Weights of a small transformer language model.
Size: 18 layers, MLP 2048 GELU, 70.5M parameters.
Architecture: rotary positions, untied embeddings, attention and MLP in parallel.
Training: a variant of Adam for these matrices, 3876 steps.
MLP neurons of a small language model. Each row is named by its layer, matrix (down: output weights) and neuron, and shows model dimensions 16-79. Each number is 128 + 32 x the weight over its row's rms, rounded and kept within 0 to 255.
A block is one neuron, or neurons of one layer that tend to fire together. After each block is what it responds to, as a language model described it from the Wikipedia text at the highest values.

L11.down203 [109 131 132 124 164 121 165  91 115 135 105 119 104 128 158 165 146 113 157  71 124  85 108 134 145 130 228 109 104 132  93 128  99 143 138 104 125 119  51 119  99 160 109 139 127 101 116 112 147 140 137 140 119 136 144 132  81  96 149 142 126 150 112 117]
L11.down241 [125 146  80 163 142 160 113 121 136  91 165 100 112 105 168 119  81 145  84 109 101 128 108  84 128  93 162  70 150 113 136 127 175 108 142  91 167 120  85 101 139 111 167  66  41  72 132 119 102 100 147 184 121 152 166 137 162 121  85 160 156  96 115 154]
L11.down250 [ 59 129 132  92 157 118 129 129 180 130 132 137 189 154  85 101 134 128 154 178 110  30 138 190 123 121 127 149 150 151 161 138 107 100 153 122 157 145 138 147 130 127 133 133  83  88  81 123 112  64  55 147 143 138 113  80 113 173  58  84 100 124 121 140]
L11.down447 [105 143 132 171 140 158 102 112 149 102  80 123 115 117 138  81  32 155 125 129 104 255 110  78 159 156 115 186 136 149 164 159  96 117 168 108 144  74  68 128 125 147 188 179 151 137 124 136 178  82 150 149 123 131 155  88 173 127  98 145 155 114 124  94]
L11.down659 [102 152 137 140 167 114 106 143 150 134 138 137  92 185  90 126  26  74 121 123 149 168 144  58  74 128 167 168 106 140  83 134 108  96 146 156 147 100 125 104 111  71 154 160  98 129 167 147 124  98 131 127 125 136 158  89 163 139 174  99 179 132 162 108]
L11.down678 [140 143 142  97  98 173 123 107 104  85 128 132 194 106 126 103 145 141 111 145  89 217  82 102  93 121  89 132 135  33  95 123 119 103  96 152 115 112 105 157 150  66 170  97  99  95 101 128 133  99 181 145 164 112 163 115 109 146 142 110  97 179  91 138]
L11.down999 [122 117 133 202 170 139 122 122 172 116 120 157  93 141 172 157 148 116 117 131 110  51 149 113 143 109  90 106  67 111 137 168 117 141  80  95 143 133 108 119 128 143 188 103 151 132 165 117 106 122 122 126 133  77 167 126 183 127 102 148 108 132 213 134]
L11.down1128 [109 132 133 125 183 129 170 106  99  94 108 175 211 169 207 155 171 150 112 127 143 158 147  84 141 126 115 143 108 131 155 133 146 104  83 120 165 107 104 182 117  87 130  99 131 139 109 142  98 163 108  76 105 180 141 185 150 177 129  90 129 135 188 121]
L11.down1206 [ 83 124 123 116  87  73 105 161  46  91 141 113 117  85  99 106 166 122 123 167 137  90 138 160 132 185 110 151 180 113  92 160 164 106 129 132  97 137 151 140 145  90 127 134  82  85  86 120 118 136 140  84  78  92 103 120 147 118 132 130  59 130  96  97]
L11.down1414 [138  93 153 155 121 128 156 124 123 110 136  85 157 157 181 153 173 165 128 129  82  73 182 140 108 145  93 123 144  56 165 143 146 131 130 121  96 163 184 174 126  98 153 135 171 170 119 140 151 133 136 168 124 186 135 121  82 158 107 131 143 126 149 146]
L11.down1672 [ 92 139 149  95 155  99 119 127 173 119 112 148 126 142 136 140  37  99 138 181  95 158 167 121 106 147 147 179  44 133 153 173 156 134 133  75 122  94 112 125 111  89 175 128 115 138 131 176  93 121 136 109 127 113 135 132 168 141 114 125 144 127 177 117]
L11.down1829 [ 99 148 121  55  87 169 131 115 165 140 125 158 128 120 131  89 122 145 145 204 163 107 136  86 165  89 144 158 121 121 136  70 129 163 144 139 108 120 124 100  88 134 161 123 109  54 133 136 134 145  68 111 105  98 104 154 115 106  49 116 173 110  52 149]
L11.down1852 [109 158  83 100  89  46 134 144 162 147 127 144  97 174 167  87 223 117  99 102 123  36 138 115  97 122 147 135  89 115 162 139  92 134 143  89 142 116 104  97 126  52 156 125  87  92 143 122 142 134 101 150 111 164 128 128 142  71  66 127 159 120  99 150]
L11.down1860 [177 149 119 137 171 110 131 146 138 131 113  97 109 119 102  82 166 168 159 124 117  32 173  82 131 130 133 152 127  85 166  49  86 115  98  87 141 171 127 144 133 128 174 156 111 109 140 103 107  84 135 128 102  61 128 168 124 134 121 141 136 121 134 165]
L11.down1878 [128 129 141 221  92 148 166 128 144 115 109 173 100 109 139 100 157 130 104 124 155 146 118 138  90 116 120 171  68 172  89 151 113  91 140 143 151 112 134 116  84 107 115 110  95 138 127 104 143 121 104  67 105 176 107 108  92 115 113 108 154 142 198 183]
L11.down2041 [110 140 101 151 151 143  76 118 134 118 122 131  94 116 195  84 184 145  89 126  68  71 179  66 125  72 128 144  89  99 102 109 133 107 130 118 153 109 132 205 172 132 104  59  81 167  92  78 149 102 160 104  91 103 130 111 131 107 150 146  90  99 132 137]
Description: Sports-table numeric cells. Numbers and pipe or semicolon separators deep in Wikipedia stat tables, especially goals-against before goal difference, e.g. 64 | 36 | +28.

L14.down391 [104  85  96 144 164 118 136 139 147 133 132  93 166 109 177 118 252 144 122 112  99  32 115  78 111 148 189 108  90 168 123 135 115 128 130  98  87  83 123  91 123  86 146 118 133 127 117 158 167  87 151 112 119 137 188 143  35 104 137 157 127 142 204 157]
L14.down433 [119 183 122  91  97  64 179 106 124 102 129  82 105 136 157 130 118 117  84 107 117  63 118 153  38 135 161  65 100  60 121 166 109 113 130 128  90 141 156 170 113 115  85 137 141 144 138 147 120 173 126 114 149 140 131 134 148 120 123 172 145 117 124 155]
L14.down535 [109 124 119 158 105 112 118  97 160 157 170  95 135 163  86  91 146 179 136 141 138  63 162 152  96 133 125 102  90 148 135 164 129  58  78 205 100  95 141 153 121 147 125 193 133 169 157 158 152 129  97 115 118  82 104 117 143 117  97 124 117  64 126 116]
L14.down1009 [132 130 167 193 115 121 140 203 187 116 170 139  92 124 149 190 149 170 165 138 129  88 128 158 199 130 146 151 101  96 153 128 108 138  93 183 132 121 120 117 131 113 133 180 120 142  94  94  94 134  89 118  82  76 155 148 128 115 143 120 101 171 142 142]
Description: Numbers in table cells. Numeric tokens filling cells of Wikipedia tables and semicolon-separated stat rows, e.g. chart positions, league standings, end scores (10, 21, 8).

L7.down1402 [134 134 111 180  89 137 154 121 110 145 110 173 108 138  92 164 148 170 164 132  97 145 142 109 189 127 150 120 120 144 118 126  92 106 109 130 119 176 101  90 110 120 194 192 143 177 175 120 130 147 115  92  88 120 144 109 162 133 146  93 168  81  87 139]
Description: Year or phrase completion. Final piece of a year in sentence-opening or introductory phrases like "In 20|24" or "in 19|37", plus phrase ends such as "In practice", "at that time", "10th century".

L7.down288 [ 65  73 114 121 128 157 171 120 143 125 125  97 138 131 148 201  76 124 165  83 159 130 149 115 103  77 134 105 134 103 101 113 130 125 118 122 146 171 128 119 130 131 163 137 123 175 163 106 121 144 145 118 168 103 128 158 191 141 142 123 184  89 108 163]
Description: Verb complement slots. Mainly "to" after verbs like decided, chose, ordered, required, plus naming verbs (renamed, called) and "not"; also Spanish articles La/El opening titles and digits in table scores or season ranges.

L11.down165 [170  62  89 146 109 103 117 128  90 135 103  62 146 170 130 153  52 147 137 180 113 255  98 113 129 101 117 147 146  95 125  87 137 105  76 128 122  95  60 149 136 140 130 107 112 170 173 157 111 189 155 112 167 162 185 145  92 174 166 132 100 125 186 155]
L11.down184 [121 117 130 134 144 218 134 110 132 127 108 184 125 126 123 204  87 149 144 143 160  95 115  71 124 134 103 125 127 156 180 116 123  86 172 188 132  99  74 147  99 109 140 182  94 192 156  92 183 127 156  99 145 189 149 175  71 189 112 148 120 137 134  98]
L11.down188 [163  82 140  98 116 122 118 107 171  99  90 111  65 142  73 200 175 116 107 159 143  86 118 120 150 151  70  91 146 125 140  82 160 130  82 153  93 131 128 110  72 125 172 114 137 255 124 153 162 143 149 126 111 142 121  89 149  85 170 189 155 121 113 166]
L11.down318 [127 126 167  96 139 128 108 102 132 185 175 133 138 180 164 178   0  87 143 136 150 245 138 148 144 118 122 117 154 129 114 168  80 123 106 159 128 168   7  81 114 188 131 143 129 105 112  96 129 114 164 113 118 159 172 146 140 129  75 120  77 170 128 124]
L11.down345 [123  72  90  69 151 107  89 111 109 187 146 174 123 120 123 140 109 117 164 102  97 175  89 152 126 180 123 140 134 101  82 137 124 100  89 165  89 124  53 162  98 152 149 129 169 166 131 130 108  32  86 129 201 115 202  51 148 127  88 174 102 152 121 136]
L11.down377 [ 78 147 159  72 104 122 140 158 132 111 150  97  92 109 130 156 126 111 122 102  71  74 117  94 109 123  83 154 142 121 118 169  67  94 120 159 132 127 169 171 175  96 157  75 124 121 137 143 124 140 149 126 141 157 141 109  28 184 178 184 119 118 103 128]
L11.down444 [145 113  75  92 181 107 130 169 128 155 122  95 135 114 160 113 171 156  24  48 141  92 134 125  65 161 112  78 129 147 161 152 140 141 129 156 168  82 121 134 114 145 147 121 152  94 111 122 123 121  93 142 136 109 129 135 116 186 155 132  63 144 177 142]
L11.down552 [ 78 173 154 102 133 141 115 122 171 130 111 188 164 118 193 147  57 143 133 119 123 152 156 133 135 104 109 133 160 128 113 119 130 136 136 110 149 144  46 123  87 105  97 150 164 118 103 106 127 173 119 162 162  79 180 148 125 136 110 172  99 114  80 124]
L11.down612 [139  87 197 100 142 168 147 148 100 140 113 122 177  74 119  47 133 164  81  95 104  80 119 121 150 129  56 150 105 147 197 119 154 169 145 199  98 147  85 141 113 174 155 162 186 111 102 127 101 146 140 155 124  90 116 165 158 152 133 160 139 124 143 112]
L11.down935 [102 156 127 112 131 140 202 178 181 185 118 130 172 123 168 145 168 126 119 177 151  77  78 126 131 112 114 144 116 132 136 172 154 101  97 107 130 204 167 126 128 123  76 125 108  65 125 138 114 147 104 183 130 100 106 120  99 106 108 117 108  76  90 117]
L11.down1068 [141 141 137 110 142  94 151 183 118  89  96 112 116 186 137 172   7 147 135 109 155 169  99 155 180 112 141  53  89 136  66 158 111 109 112 150  54 124  96 135 132 113  92 174  88 186 112 122 183 139 125 147 114 113 133 104  93  90 149 109 113  74  98 141]
L11.down1145 [176 130 113  92 123 149 117  81 118 104 131  32  85 138 169  97 157 149 133 128 108 141 137  93 126  98 122 117 128 137  95 155 161 186 110 150 107 131 130 156 137 162 194  98 115 151 147  91 141 156 129 155 124 126 203 101 133 123 111 134  99 133  94 130]
L11.down1661 [115 108 172 145 105 154  96 152  90 170  91 149 115 122 136 113 183 146  49  99 189  10 126 132 137 127 180  88  88 108  93 153 162  89 113 123 161  69 139 100 119 105  94 123 120 130 120  90  79 144 137 154  77  81 146 144  90 150  61 164 129 100 120 149]
L11.down1697 [119 106 121 162 139  99 188 175 151  72 113 120 125 143 104 142 118 147 128 132 115  89 109 158 122 137 152 106 152 148 159 180 169  84 117 133  76 101 150 182 101 118  90  77  65 101 152 112  84 111 146 164 138  96 162  99 171 144 141 104 142  99 154 111]
L11.down1807 [132 142 107 117 152 128 107 170 117 159 160 126 187 109 152 132 194  98 124 110 149 119 141 100 171 167 104 139 118  83 101 144 118 148  78 123 132 110 114  96 164 114  80 127 123 109 159 122 146 108 136  88 115 176 114 159 142 108  95 120 102 169 133 143]
L11.down1949 [126 183 103  98 133 178  75  94 164 131 131 172  87 122 119 182  67 145 121 127  62 106 170  97 148 149 106 139 103 137  85 129  44 137 109 143  77  89 147 128 151 132 122 128 100 188 139 110  62 107 166  66 151 146 129 187 159 134 129 115 148 184 117 135]
Description: Infinitive "to" after purpose verbs. Mainly infinitive "to" after purpose or attempt wording (in order to, in an attempt to, tried to, authorized to); weaker on "not" after did/does and on mid-word pieces.

L11.down14 [ 98  79 123 130 108 149 132 108 132 146 142 134 121  95 160 128   0 113 176 139  92 255 134 101 148 128 145 114  99 111 122 131 116 169 128 136 144 134   0 106 139 130 154 242 137 122 112 108 120  88 101 151 127 133 255 132 138 114 131 106  55 149 140 115]
L11.down134 [144 197 122 180  85  95 126 128  89 122 117 147 163 170 102  79  61 125 167 119 141 191 114 130 138  57 129 129 176 156 164 146  95 136 148 170 144 122 120 105 106 179 190 213 176 130 160  80  77 104 147 158 108  99 118 146 149 107 121  59 200  85 149 190]
L11.down437 [ 63 129  34 139 142 115 179 160 125 130 123 123  51 137 209  65 134 100 108 104 174 163 109 154 150  93 182 143 164 138  91 150 104 163 167 112 170  94  68 138 158 139 180 201  72 108 104 115 100 163 135 139  69  85 179  99 155 107 128 121 101 112 110 172]
L11.down631 [119 106  99 205 152 134 135 144 132 137 111  89  90 109 142 133 211 110 147 127 142  95 167 130 161 172 184 164 132 111  86 151 150 144  96 108 146 105 175 112 144 107 148 129 133 136 104  97  91 136  95 157  68  68 162  85  39 140 125  86  29 111 157 160]
L11.down801 [111 137 100 161 149 123 125 121 118 129 114 207 146 154 183  93 179 137 150 118 101 174 155 163 132 139 151 141  97  59  81 118 133 158 179 142 183 141 185 161 139 120 143  82 101 165 105  82  79 175 158 151  57  73 172 139  67 137 109  97 193 159 153 107]
L11.down807 [ 91 119 156 139 153 107 111 183 121 102 141  82  90 140 193 148 228 129 154 132 133  23 146  80 129 116 167 117  95 136 145 133 163 119 133 132 112 135 133 129 134  93 119 139 100 132  97 212 104  84 152 161 133 126 124 132  77 178 128  94 116  74 142 110]
L11.down809 [118  61 104 141 115 119 121 159  69 109 118  89 149 137 116 164  86 112  99 157  71  79 160 138 125 100 179 189 141  82 109 125 131  85  63 138  30 119 155 183 122 116 153 147 129 179 146  70 118 131  97 116 160 109 164 149  94 181 110 125 115  76  80 147]
L11.down833 [147 149 112 137 199 158 134 117 132  90 159 118 128 121 175 134 115 115 142 119 205 198 194  63 113 128  69 138  30 110  78 151 147 165  99 132 102 199 159 139 109 125 195 165  96  62 140  75 125 109  48  92  79 114 125  96 177 178 133 101 198 143 181 142]
L11.down1126 [ 96 121 116 147 153 181 152 147  90 104 126 107 104  98 137 113  91 106  65 149  41 104 158 146 157 220  77 145  45 112 153  92 239 112 162 166  68 192 137 154 128 119 126 114  94  60 130 134 175 109 102 127 127 118  82  94 111 118  72 106  51 107  98 122]
L11.down1453 [ 98 120 160 102 170 105 150 158 157 113 125  73 177 147 124  63 180  98 167 149 128  90 116 150 122 159 172 125 130 116 141  90 137 140 133 131 146 121 152 127 124 152 154 134 131 170 135  46  99 176  53  39 114  71 106 141 145  59 179  64 124 104 133 145]
L11.down1779 [127 167 178 139 147 169 113 152  84 105 108 119 147 156  94 125 194 102 149 113  80 100 122 150 113 159 113 114 171 119 128 136 186  95  74 139 155 154  47 114  68 118 165 130 165 144  88 117  80 147 203 159 126 149 179 129 154 160 129 141 168 136 150 152]
L11.down1922 [123 156 113  87 173  67 144 112 172 148 115 151 129 144 154  85 186 161 106 138 122 145 146 150 104 121  87 129  93 138 125  66 143 173 123 147 121 127 168 135 136 120 188  89 154 111 165 102 137 117 129 150 163 150 159 117 127  75 143 171 144 160 144 166]
L11.down1959 [138 141 124 147  71 107 133 137 101  64 102 115  63 150 119 118  74 124 160 134  71 179 184  88 103 154 135 109 134 132 114  88 181 140 118 143 121 139  54 110 131 158 177 114  94 168 141  58 146 136  66 129 117 115 173  77 131 165 140 101  82 104 106 143]
L11.down1963 [ 64 149  77  99 138 119 159 154 168 172 120 118 124 123 147 185 148 136 126 153  83  50 122 112 111 157 151 133 167 132  72 170 109 104 159 128  41 136 169 119 108  48 106 170  76 190 160 143  81 127 170 100  87 131 117 164 131 111 144 111 169 121 144 129]
L11.down1992 [111 118  96 121 100  95 178 112 122  47  88  84  94 129 131  66 197 104 176 190 196 113 120 119  92 158 143 131 106 133  99 137 154  46 115 112 110 135 101 108  88 122 141 154 118  69 115 163 136  91  99 143 161  95 176  97  99 138 133  97  81 120 137 175]
L11.down1999 [155 153 149 118 142 104  80 157  93  65 133 140  88 150  86 161 151 128 114 181 126 145 107 121  94 128 130 127  45 103 122 147 117 116 153  52 121 165 125 100 169  96 180 108 113 147 119 133 120 114 125 123 115 114 150 127 114 166 128  83  96  81 103 160]
Description: Ends of time expressions. Tokens that close a date or time-span phrase, such as the s of 1960s, the final digits of 1942, or season, years, career.

L11.down402 [139  66 105 114 136 125 134 135 155 149  83 157 117 115 172 141 175 181 133 162 153  84 151 129 179 133 182  96 133 148 163 120  83 123 159 101 106 120  75 166 127 114  82 157 113 156 146  64 101  56 124 137 115 132 130  79 202 161 105 148 111  95  97 135]
L11.down417 [146 150 141 114 146 141 108 116 174 128  51 112 122 162 138  85 228 122 111 112  88 137  69 105 139 125 132 135 109 170  68 133 103 130 155 146 102 162 165 177 152 137  92 133 105 150 147  80 137 140 144 110 138 179  64 142 138 156 131 150 148 138 119  99]
L11.down433 [133 134  62  69  90 150 128 148 133 114 155 143  54 114 123 181  81  88 121 103 192 152  88 121 107 111 173 101 135  92 164  98 126  74 107 128  94 112 113 151 133 109 159 147 161 173 158 139 168  99 118 147 140  96 131 158 174 117 172 132 106 102  97 123]
L11.down488 [172 113 134 119 149 118 122 150 151  97  76 146 171 194 135 151 204 104 114  95 136  46 132 122 122  90 118 124 180 116  92 115 140 131 137 130 123 140 179  77 203 125 119 156 135 149 158 100 133 127  71  53 185 134 110 161 140 127 141 101 108 124  25 142]
L11.down598 [ 92 171 149 145 169 189 134  93 150 159  99 143  88 114 171 106 224 114 141 188 157  61  96 119 133 125 157 146 137 116  66  95 161 142  94 224 121 199 138 100 123 120 129 161 154 174 124  63 176  76 140  87 109 121 143 117 126  79 114 154 124 101 168 171]
L11.down712 [130 183 103 134 101 172 137 139 156 163 115  89  92 105 116 186 175 152 141 130 164  95 116 124 128 119 170  82 159  77 154 119 146 131 162  89 137 205 209 137 162 131  70  99 114 144 123 127 107  81 117 187 128 154 122 145 133 115  49 149 139 180 119 160]
L11.down746 [180 110 118 131 132 108  47 101 138 127 109 150  94 146 150  72 104 117 172 112 185  94 104  56 172 130  87 135 166  53 139 130 106 144 171 121 132 113 166 141 104 164 135 124 136 133 141 105 140 185 117 172 151 102 119  82 159 113 155 172 118 132 149 196]
L11.down939 [ 97  77 108 172 109  82 131 148 151  60  84 111 135 138 197 166 167 106 138 148 123 136  41 133 118 103 159 165 106 140 150 108  65  99 111 227 107 151 145 101 159  85 133 134 117 158 106 147 122 138 128 110 142 146 172 121 122 177  98 106 124  59 119 159]
L11.down944 [ 97  37 166 120 201 113 104 153 140 121 144 122 118 128 109  99   6 116 146 129 167 206 124 150 102 129 129 152 168 131 144 111 175 145 199 134 181 110  90 127 165 136 132 123 129  92  96 165  90 108  88 122  87 146  91  90 153 107  96 168  84 110 128 128]
L11.down971 [ 80  80  57 132 121 152 164 114 180 137  75 111 184 132 135 124 195 135 127 159 122  77 147 147 128 152 159 189  51 154 177 136 134  84 155 131 120 143 146 120 150  89  98 176 118 155 147 178  75  75 116 133 128 139 144 140 147 141  89 130  88 101 148 125]
L11.down1081 [ 76 146  51 127 147  91 169 141 156  99  86 119 116 125 203 136 224  83 116 160 107  13 113  95 140 199 171 192 159  95 139  90  54 125 147 148 155 153 168 147 161 158 100 131  92 124 153 156 138 147  73 126 178 143 166  98  88 103  96 124  76 127 155 188]
L11.down1130 [ 93 146 170 128 100 150 106  88  75 107 144 170 158 117 144 236 215 137 197 145 112  79 139  79 157 144  54  87 127 126 129 129 206 112  50  92 155 165 187 187 152  88 160  38 130 126  97  88  94 188 175  59 150 113  90 114  83 140 160 133 129 177  85 114]
L11.down1305 [ 44 152 111 112 172 143 119 121 165  97 110 122 101 117 135 158 152 124 102 131 108 131 142 133 108 164 122 148 135 162 118  65 104 125 189 162 158 178 122 151  75  92 172  90 167 163  91 120 103 153 133 150 157  98 147 124  72 161 144 150 173 105 143 119]
L11.down1326 [171  89 157 131 136 150 133  99 129 123  97  51 113 138 122 144 223 125 130 133 114  17 129 115 127 176 140 153 117 107 144 125 126 137 154  65 119 102 185  73 147 127 148  78 193 170 131 134 130 114 141 122  95 157  72  74 107 146 117 196 109  73 133 102]
L11.down1346 [ 84 133 182 151 139 121 178  96 175 172 189  79  86 143 174 134 139 144 179 169 116 143 147 170 116 176 143 140 132 135 116  80 125 117 113 114 133 149 125  99 132 114 160  99 111 107 107 126  84 101 114 152 143 123  91 146 121 122 152 121 144 118 156 130]
L11.down1724 [123 170  99 123 129 135 102 115 111 135 124 122  95  89  82 130 138 134  72  92 169 116 158 108  76 111 105 124 111  97 156 126 135 158 168 118 150 155 172 166 155 140 120 105 149 121 160 110  90  77  98  72 129 188  56 110 149  48 104 153  94 116 131 131]
Description: Post-first-name token. The first token after a given name in a full personal name, usually a surname's opening piece, in lists, tables and credits: Edward Wat(ers), Andrey Rub(lev), Franklin D.

L14.down1015 [ 82 136 129 115 195 137 146  93 165 124  99 156 110 147 151 148 160 113 118 103  90 113 186 127 146 157 113 135 143 151 111 190  71  71 164 136 144 155  50 144 136 101 125 207  76 133 127 157 151 150  87  81  90  78 203 132 194 120 161 122 145 117  94 168]
L14.down1464 [123 122 136 145 172 102 103 158 157 140 147 106 118 172 150  99 116 150 141 162 156 255 134 110 115 162 135 160 113 135 121 123  88 141 154  85 106 167   0 126 127 161 153 231 131 229 172 146 119 120 113 125 114 121 222 129 109 100 148 140 144  84 141 159]
L14.down1679 [100 149  63 112 133 141 128 151 154 112 125  76  91 120 172 145  99 136 108 115 111  97 106 151 157 134 137 138 123 188 127 125 132 108 174 108  97 151  45 104  62 145 160 175 148 126 133 204 111 100 160 135 167 115 188  96  96  93 115 163 100 114 134 134]
L14.down1953 [ 54 131  87 156 118 165 156 102  84 121 114 104 104 143  99 153 173 125 144 117 106 218 143  88 175 144 155 124 153 149  98 120  83 112 131  88 105  87  24 142 131 112 113 230 137 110 148 103 133 131  92 167 144 123 255 117 121 103 116 133 136 125 136 144]
Description: Phrase-final head nouns. Fires on the token that completes a noun phrase or date: years (19'86', 20'03'), century, study, School, scheme, Act.

L7.down743 [149 201  93 107  90 109 142 123 148 102 156 110 128 136 132 154 182 100 147 109 101 120  87 117 129  80 150 116  77 144  55 170 148 128  88 114 177 143  94  96 151 143 101 128  89 144 152 163 131 137 124  69 129 101 250 182 132 151 124 120 114 110 122 155]
Description: Numbers in data tables. Number pieces and decimal points in table cells full of statistics, such as election counts, sports standings, climate data (e.g. 22, 30, 21.92).

L14.down311 [149 167  47 143  97 138  90 144 129 120 140 108 106 176 125 119 160 140 127 123 114  53 166 142  94 156 173 110 155 144 116 151 100 122 108 136 142 132 132 145  97 131 116 145  66 198 122 110 137 157  84  84 161 133 111 132 135 167 138  99 109  95 133 141]
L14.down663 [110 172  92 128 137 154  87 149  96  87 155 157 125 118 172 149 157 156 153 124 123 139 158  97 155 109 110  68 189 140 116 127 150 131  66 107 135  77 112 151 153 106 137 130 107  80  71 104 111 115 104 143 153 146  76  78 180 135 155 169 135 134 105 210]
L14.down1162 [166  94 113 114 103  57 172 192  93 109 111 118 151 141 154 157 149 124 116 184  95 129  87  84 193  98 155  50 164 104 202 119 148 113 121 203 115 142 161 123 136 127 102  57  99 127  86 132 131 117 113 117 173 128  95  98 182 177   9  72 115 109 135 156]
L14.down1906 [ 53 116  91  89 150 132 108 158 122  85 118 135 102 118 181  84 228 115 165 114 107 157  98 147 139 122 128 186 136 142  95 107 140  91  98 105 133 158 146  95 110  80 168 186 130 135  81 166  97  87 125  79 180 147 123 135  98 116 112 141 106 112 147 169]
Description: Surname start fragments. The first or early subword piece of personal names, mostly surnames, that split into pieces, often after a first name in lists, tables or citations, e.g. Was(er), Is(mayr), Holl(reiser), Bart(l).

L7.down371 [ 81 116  90 107 144 110 106 137 139 121 175 146 178  60 101 162 159 123 143 120 126 185 135 109  64 161 170  94 153 132 115 117  86 102 134 129 112 142 164 114 153 117 168 141 112  84  97  92 140 140 151 131 191 163 127 121 134 142  86  95 133 100 134 152]
Description: Surname first pieces. First word-piece of a surname that follows a given name or title, mostly in lists and tables, such as Ham(mel), Mos(by), Fre(eman).

L14.down854 [ 80 108 118 173  98 125 121 111 147 168 181 115 129 113 130 126  26  79 127  90 155  62 197 175 133 116  90  96 106 201  93 162  81  85  98 135 153 166 106  96 157 134 110 133 149 103 132 115 159 118 111 160  83 132 104 101 120 135  87  89  81 113 163 143]
L14.down930 [109 147 112 136 103 164  97  57 125 148 142  67 108 152  81 103  69 167  90 207 149  75 138 143 154 163 147 146  93 128  82 147 117  56  69 160 115 145 124 167 163 132 129 109 140 131  95 139 167  80 110 132 110 195 120 136 111 158 120 148  60 134  52  86]
L14.down1698 [168 165 177 153 154 145 127  90 156 143 151  48 109 138 143 135  39 100 177 118 154  33 107 108 161 152 152 106 157 105  76 134  78 115 164 167 165 126  72  86 107 183 152 142 150 149 142 147 134 117  80 103 137 187  91 163 116 155 144 161 103 161 137 115]
L14.down1786 [160 136 152 144 128 130 124 122 169 167 201 129 113 126  85 127   0 133  89 157 100 168 142 177 116 124 135 146 158 115 122  51 160 137  67 175 175 148 103  85 165 104 131 127 146 195 153  87 147 124 152 132 114 155 108 142  90 135  91 125  90 150 140  55]
Description: Infinitive and purpose linkers. Function words that introduce an upcoming action or stance clause: mainly infinitival to (want to, and to aid), also for/with/from after criticized, tasked, prevented.